Weights of a small transformer language model.
Size: 9 heads of 32 (3 for keys and values), MLP 512 SwiGLU, 3.89M parameters.
Architecture: RMSNorm before each block, rotary positions.
Training: 160M tokens, 9766 steps.
MLP neurons of a small language model. Each row is named by its layer, matrix (gate and up: input weights) and neuron, and shows model dimensions 16-79. Each number is 50 + 10 x the weight over its row's rms, rounded and kept within 0 to 99. A neuron's up and down rows have the sign that makes its largest values positive.
After each neuron's rows, "fires after" lists the tokens most often just before its 100 highest values on Wikipedia text that the model never trained on.

L5.gate294:35 42 61 52 54 40 56 62 30 39 60 62 50 53 52 57 44 35 23 49 38 49 40 58 28 50 41 61 31 36 48 45 55 49 42 54 60 49 27 60 66 51 40 35 43 69 35 52 39 63 68 61 54 46 47 56 38 56 40 46 59 36 43 49
L5.up294:55 56 49 58 48 32 51 49 35 55 39 51 53 62 33 52 51 42 57 48 46 61 33 49 49 38 46 62 67 46 49 52 55 62 45 54 38 51 34 47 69 37 50 60 48 50 23 53 48 54 49 51 53 45 49 46 53 50 58 48 44 42 49 59
fires after: " re", "e", "u", "p", " Re", " comp"

L5.gate314:45 36 53 46 60 51 49 47 50 71 48 47 48 41 39 72 50 42 41 55 50 49 43 57 64 47 46 41 45 59 42 45 39 39 36 59 30 46 68 44 62 39 61 39 78 50 50 42 45 60 66 47 60 61 57 58 45 65 51 56 45 46 44 59
L5.up314:55 54 33 54 44 58 23 37 71 41 40 52 50 50 43 47 48 43 60 30 51 46 59 30 41 60 37 47 62 57 33 45 52 50 39 43 68 43 60 41 60 49 44 50 63 53 61 49 43 56 61 46 71 50 38 45 49 47 43 52 54 55 61 63
fires after: " c", " s", " C", "y", "C"

L5.gate56:58 53 48 36 71 35 58 55 59 36 36 54 60 47 52 49 48 49 33 34 52 50 50 64 55 50 36 62 38 45 36 61 48 54 57 41 40 43 49 55 46 49 42 50 52 38 35 37 36 50 31 51 63 45 55 46 49 44 42 50 54 51 42 57
L5.up56:57 57 68 54 40 28 35 41 53 69 57 46 58 61 43 54 44 43 59 51 44 41 41 38 48 53 45 50 58 30 36 49 46 64 46 52 51 54 41 45 40 42 55 37 47 47 43 41 37 52 44 41 47 71 46 50 63 41 42 45 42 69 49 48
fires after: "qu", " s", " f", " sp", "t", "e"

L5.gate234:55 55 41 49 60 36 63 54 59 53 41 68 57 41 27 48 46 53 48 41 47 52 33 60 47 50 62 44 48 30 62 39 67 53 53 54 39 36 30 63 64 48 44 47 43 46 47 62 50 41 49 47 54 43 44 62 34 53 43 41 28 50 45 44
L5.up234:52 42 45 46 45 56 47 47 71 60 50 59 54 42 43 46 56 32 53 51 37 48 47 53 40 55 52 50 58 49 56 36 42 55 59 52 50 42 45 53 57 37 53 67 46 68 56 49 23 43 39 61 30 62 44 55 57 45 61 62 49 41 28 32
fires after: " s", " S", " f", "in", " gr", "S"

L5.gate138:51 44 50 55 53 34 46 71 55 64 46 48 49 52 50 42 61 56 46 61 56 42 30 48 47 55 55 55 47 41 42 58 58 51 42 46 58 68 50 57 62 44 59 41 43 38 34 54 36 37 34 48 51 50 39 52 47 64 55 74 36 44 19 56
L5.up138:33 40 52 62 60 35 45 47 51 55 29 54 46 48 35 36 45 41 63 47 49 32 64 51 37 48 53 38 38 47 41 39 63 12 46 46 51 47 50 42 75 49 36 45 57 38 49 54 53 60 50 43 57 43 46 30 47 52 54 56 50 63 42 45
fires after: " D", " W", " d", " c", " Al", "D"

L5.gate229:26 61 47 40 61 45 50 54 43 40 43 31 54 49 64 41 42 43 55 39 53 30 41 37 63 52 59 53 41 73 31 36 52 58 51 54 43 55 62 63 55 68 43 45 46 67 59 47 68 61 63 60 52 55 67 38 40 57 37 52 46 29 50 52
L5.up229:52 44 57 69 44 69 30 57 67 55 51 52 58 42 48 60 39 63 46 56 64 45 44 40 40 69 71 36 54 47 60 55 62 63 49 37 52 60 46 63 55 44 38 44 55 37 48 67 36 59 61 33 55 47 60 69 49 57 45 45 47 56 58 53
fires after: "h", "ar", " ch", " Ch"

L5.gate421:51 63 58 47 60 38 41 73 59 47 56 50 59 55 43 56 65 47 47 62 63 62 53 34 44 67 37 29 59 35 46 48 56 66 30 58 38 47 70 61 42 47 42 57 57 40 52 49 39 39 47 52 61 49 58 43 62 50 44 48 50 69 43 36
L5.up421:53 53 52 57 42 45 54 43 63 62 46 47 55 61 39 59 41 57 64 71 53 52 60 33 41 62 52 41 52 42 52 56 52 70 52 57 25 53 60 50 53 49 29 56 19 43 52 62 29 62 42 63 50 49 53 59 54 50 47 48 33 60 46 49
fires after: " f", "e", " P", " M", " a", " s"

L5.gate139:53 45 68 50 49 37 50 43 47 36 40 58 63 48 20 34 47 37 61 56 51 36 38 50 28 45 26 36 56 72 45 46 48 62 37 47 37 42 51 49 45 47 56 34 67 38 40 34 65 57 59 55 45 44 55 56 49 60 59 57 49 60 54 81
L5.up139:36 54 54 51 42 65 45 53 67 32 40 49 54 30 54 50 49 44 42 48 53 54 39 38 63 54 46 30 40 62 47 47 34 34 49 48 45 56 41 59 51 26 41 44 51 45 39 42 28 46 65 51 48 38 58 39 59 35 65 56 67 61 55 57
fires after: "um", "u", " d", " m", "d"

L5.gate348:37 21 54 42 77 45 63 59 56 62 53 51 27 47 49 62 47 53 46 51 62 44 47 53 50 55 58 58 59 41 38 43 51 55 47 52 44 65 57 44 48 44 71 50 45 38 40 29 43 43 52 36 58 48 57 49 42 58 55 42 55 45 38 44
L5.up348:39 45 44 69 66 46 62 48 45 63 43 53 41 58 45 69 38 43 58 41 65 65 58 42 37 49 52 35 43 45 29 51 47 46 48 43 58 55 49 44 46 32 46 68 35 50 42 56 41 69 55 54 43 48 36 48 28 31 52 42 46 43 59 57
fires after: " C", " n", " S", " s", " D", " c"

L5.gate74:49 45 65 63 53 45 66 62 39 50 51 60 41 49 46 48 64 64 54 59 55 29 39 48 65 59 54 50 49 52 69 34 50 57 34 47 51 57 43 50 58 46 53 33 34 36 53 41 64 44 34 41 46 51 61 47 44 61 63 40 59 60 36 42
L5.up74:45 43 50 54 35 48 57 47 42 51 43 51 69 38 43 23 49 34 56 65 47 34 42 35 55 49 59 62 68 51 50 56 51 51 50 39 58 61 54 46 65 38 50 36 50 49 53 53 34 35 40 45 51 63 49 40 65 35 53 53 60 55 49 51
fires after: "°", " d", " D", "um", " The", " "

L5.gate315:33 56 45 30 70 42 67 51 38 50 43 57 40 42 66 50 69 58 33 57 32 42 61 41 48 43 50 53 53 51 35 42 53 56 52 47 48 60 45 51 65 54 49 37 61 45 45 62 62 71 55 34 61 47 55 37 42 56 43 55 61 32 41 48
L5.up315:27 59 51 51 63 72 48 53 25 37 51 62 31 44 36 60 39 58 80 39 39 32 42 42 47 35 50 48 38 49 54 55 46 62 43 62 57 56 56 59 54 43 49 50 50 52 63 63 65 50 57 29 46 56 63 66 47 56 43 42 64 42 52 59
fires after: " h", " Ch", " ch", " o", " sh", "ar"

L5.gate349:61 42 57 51 64 51 48 49 37 52 44 52 48 50 59 53 55 53 55 59 43 47 55 53 36 52 46 47 45 47 49 63 44 30 50 53 41 57 72 44 64 74 60 49 68 18 52 44 42 52 43 55 70 53 63 53 30 56 46 65 41 55 44 66
L5.up349:48 37 52 54 40 55 51 36 45 64 49 53 17 42 20 48 61 50 50 44 46 65 49 48 50 58 46 39 58 41 54 56 44 49 59 47 35 47 64 48 48 52 50 65 59 49 49 39 57 35 46 59 42 32 64 53 58 60 50 47 57 49 51 49
fires after: " E", " Fran", " p", " Mar", " cl", "p"

L5.gate108:67 62 66 59 62 52 53 61 40 44 63 54 43 50 58 62 52 67 63 51 37 60 38 43 44 53 35 44 45 46 53 52 61 69 49 65 46 51 45 52 44 43 43 37 59 31 33 57 35 72 47 64 56 47 54 52 35 56 63 41 58 46 45 43
L5.up108:60 43 42 52 50 56 46 66 48 50 53 40 67 42 81 68 57 54 49 42 55 46 48 51 63 41 45 59 53 49 51 49 54 61 50 43 52 59 58 36 42 74 64 54 38 47 61 51 40 84 48 44 48 56 51 48 48 56 14 60 44 49 57 50
fires after: " as", ".", ",", " is", " was", " I"

L5.gate223:42 56 39 28 47 39 54 55 46 50 53 31 55 52 64 55 47 50 56 54 53 36 50 57 52 61 61 35 42 41 64 33 52 35 56 59 49 49 43 39 52 44 55 46 39 54 59 55 48 36 54 60 71 59 59 51 53 53 56 50 51 62 42 41
L5.up223:44 65 52 42 68 49 51 58 50 43 57 42 48 55 44 52 49 55 59 40 58 39 72 44 71 52 54 47 37 41 58 63 52 53 55 38 40 45 42 46 61 41 51 31 48 42 58 36 50 58 30 49 66 50 36 53 58 48 62 42 21 68 44 31
fires after: " m", "b", " s", "-", " p", "st"

L5.gate211:54 43 57 60 49 56 58 67 49 39 48 62 29 39 37 36 44 52 56 54 52 39 46 50 43 66 43 42 47 59 57 46 55 61 39 50 53 69 36 49 46 60 49 43 50 40 43 41 57 38 51 42 60 36 58 44 52 50 41 52 70 54 53 44
L5.up211:44 54 60 52 48 49 54 49 39 44 53 46 35 66 46 36 31 22 58 70 75 44 44 55 57 44 33 58 39 42 43 42 57 33 39 44 46 42 37 61 55 56 41 56 50 60 41 48 35 59 46 54 44 60 65 58 47 52 33 39 47 43 49 51
fires after: " d", " D", "d", "cc", " c"

L5.gate182:40 50 45 38 48 59 60 61 56 60 50 52 45 29 53 45 42 49 50 65 33 51 44 61 51 30 51 44 73 39 57 40 54 65 55 51 56 52 59 44 68 48 62 66 39 44 51 45 35 49 40 39 52 60 51 54 47 64 57 76 54 59 52 25
L5.up182:34 39 49 51 44 62 32 44 61 61 66 41 56 49 49 42 54 33 45 47 61 38 46 39 47 36 62 58 54 46 50 55 46 66 46 39 39 60 51 57 38 47 64 58 40 58 43 58 37 32 42 40 55 43 37 66 36 63 44 52 40 66 48 51
fires after: " s", " t", " m", " S", "R", " T"

L5.gate452:35 58 53 32 42 49 55 69 44 57 63 44 68 56 50 65 58 51 34 65 47 49 37 64 60 44 64 52 46 61 45 58 47 54 31 73 30 35 42 68 55 64 51 28 59 31 42 71 47 44 40 50 48 51 37 65 52 41 39 57 51 51 52 58
L5.up452:64 62 57 53 58 47 70 48 56 42 34 48 34 49 50 70 54 41 40 52 27 62 61 57 62 61 54 61 52 68 53 62 52 66 53 53 52 51 31 44 54 51 49 59 41 64 37 41 54 46 43 48 42 46 47 69 66 59 57 52 46 43 50 76
fires after: " s", " comp", " m", "e", " M", "ol"

L5.gate302:39 46 51 51 47 51 53 50 56 39 42 50 49 44 48 46 65 33 33 47 46 32 51 55 61 51 52 53 72 55 67 46 40 56 52 53 39 56 63 55 36 37 57 48 46 55 64 50 40 48 48 45 64 58 42 53 40 61 47 43 46 54 51 49
L5.up302:41 52 47 66 64 48 50 21 61 61 53 41 68 59 53 55 47 40 85 52 45 50 66 64 47 48 63 57 55 64 45 30 44 44 51 49 43 37 34 43 50 44 53 41 55 23 56 33 58 49 43 64 47 43 47 29 49 48 64 49 50 55 55 43
fires after: "-", " c", " G", " (", "D", "od"

L5.gate11:57 63 51 62 54 57 64 58 51 56 45 35 41 47 62 32 81 57 36 35 52 58 51 47 64 57 58 47 61 48 50 50 49 55 48 29 52 43 46 51 46 58 45 47 50 46 55 48 63 55 32 60 47 52 47 50 50 50 48 56 40 27 50 38
L5.up11:50 56 51 50 53 71 50 40 54 59 57 55 43 59 38 45 66 43 45 45 36 51 52 57 51 50 50 51 44 45 54 45 71 48 38 34 50 51 35 42 74 46 39 55 72 59 52 31 44 50 45 61 49 38 49 39 47 45 51 54 54 51 47 37
fires after: " ", " I", " (", " t", " T", " An"

L5.gate461:35 54 36 65 50 48 79 49 45 55 45 59 54 35 40 49 67 48 52 44 47 59 43 41 37 51 46 44 53 37 49 44 53 53 58 46 52 65 63 39 44 34 58 48 39 35 48 43 64 44 74 42 53 72 43 48 47 48 67 57 32 54 36 40
L5.up461:45 59 59 52 55 55 48 53 45 65 58 48 66 48 65 55 54 49 53 51 38 59 58 58 37 52 53 57 45 38 45 47 31 64 50 45 41 68 45 49 80 44 68 50 42 55 55 55 61 60 49 40 30 55 45 39 54 55 41 63 50 64 54 38
fires after: " ", ",", " (", ".", "-"

L5.gate248:33 50 33 65 57 50 54 62 50 51 53 58 52 48 50 55 61 49 39 51 58 48 48 78 48 39 50 43 58 66 69 38 64 50 59 38 46 39 64 46 50 52 55 56 57 47 58 58 47 66 49 69 50 55 35 60 49 51 62 62 64 44 54 56
L5.up248:50 34 37 51 46 63 54 39 62 64 60 50 31 50 55 50 60 39 80 44 61 44 63 41 52 45 50 60 55 45 56 39 54 51 51 49 47 44 53 51 47 58 56 72 55 28 39 53 40 45 46 39 35 49 55 48 47 54 57 63 45 62 39 41
fires after: " R", " r", "p", " p", " P"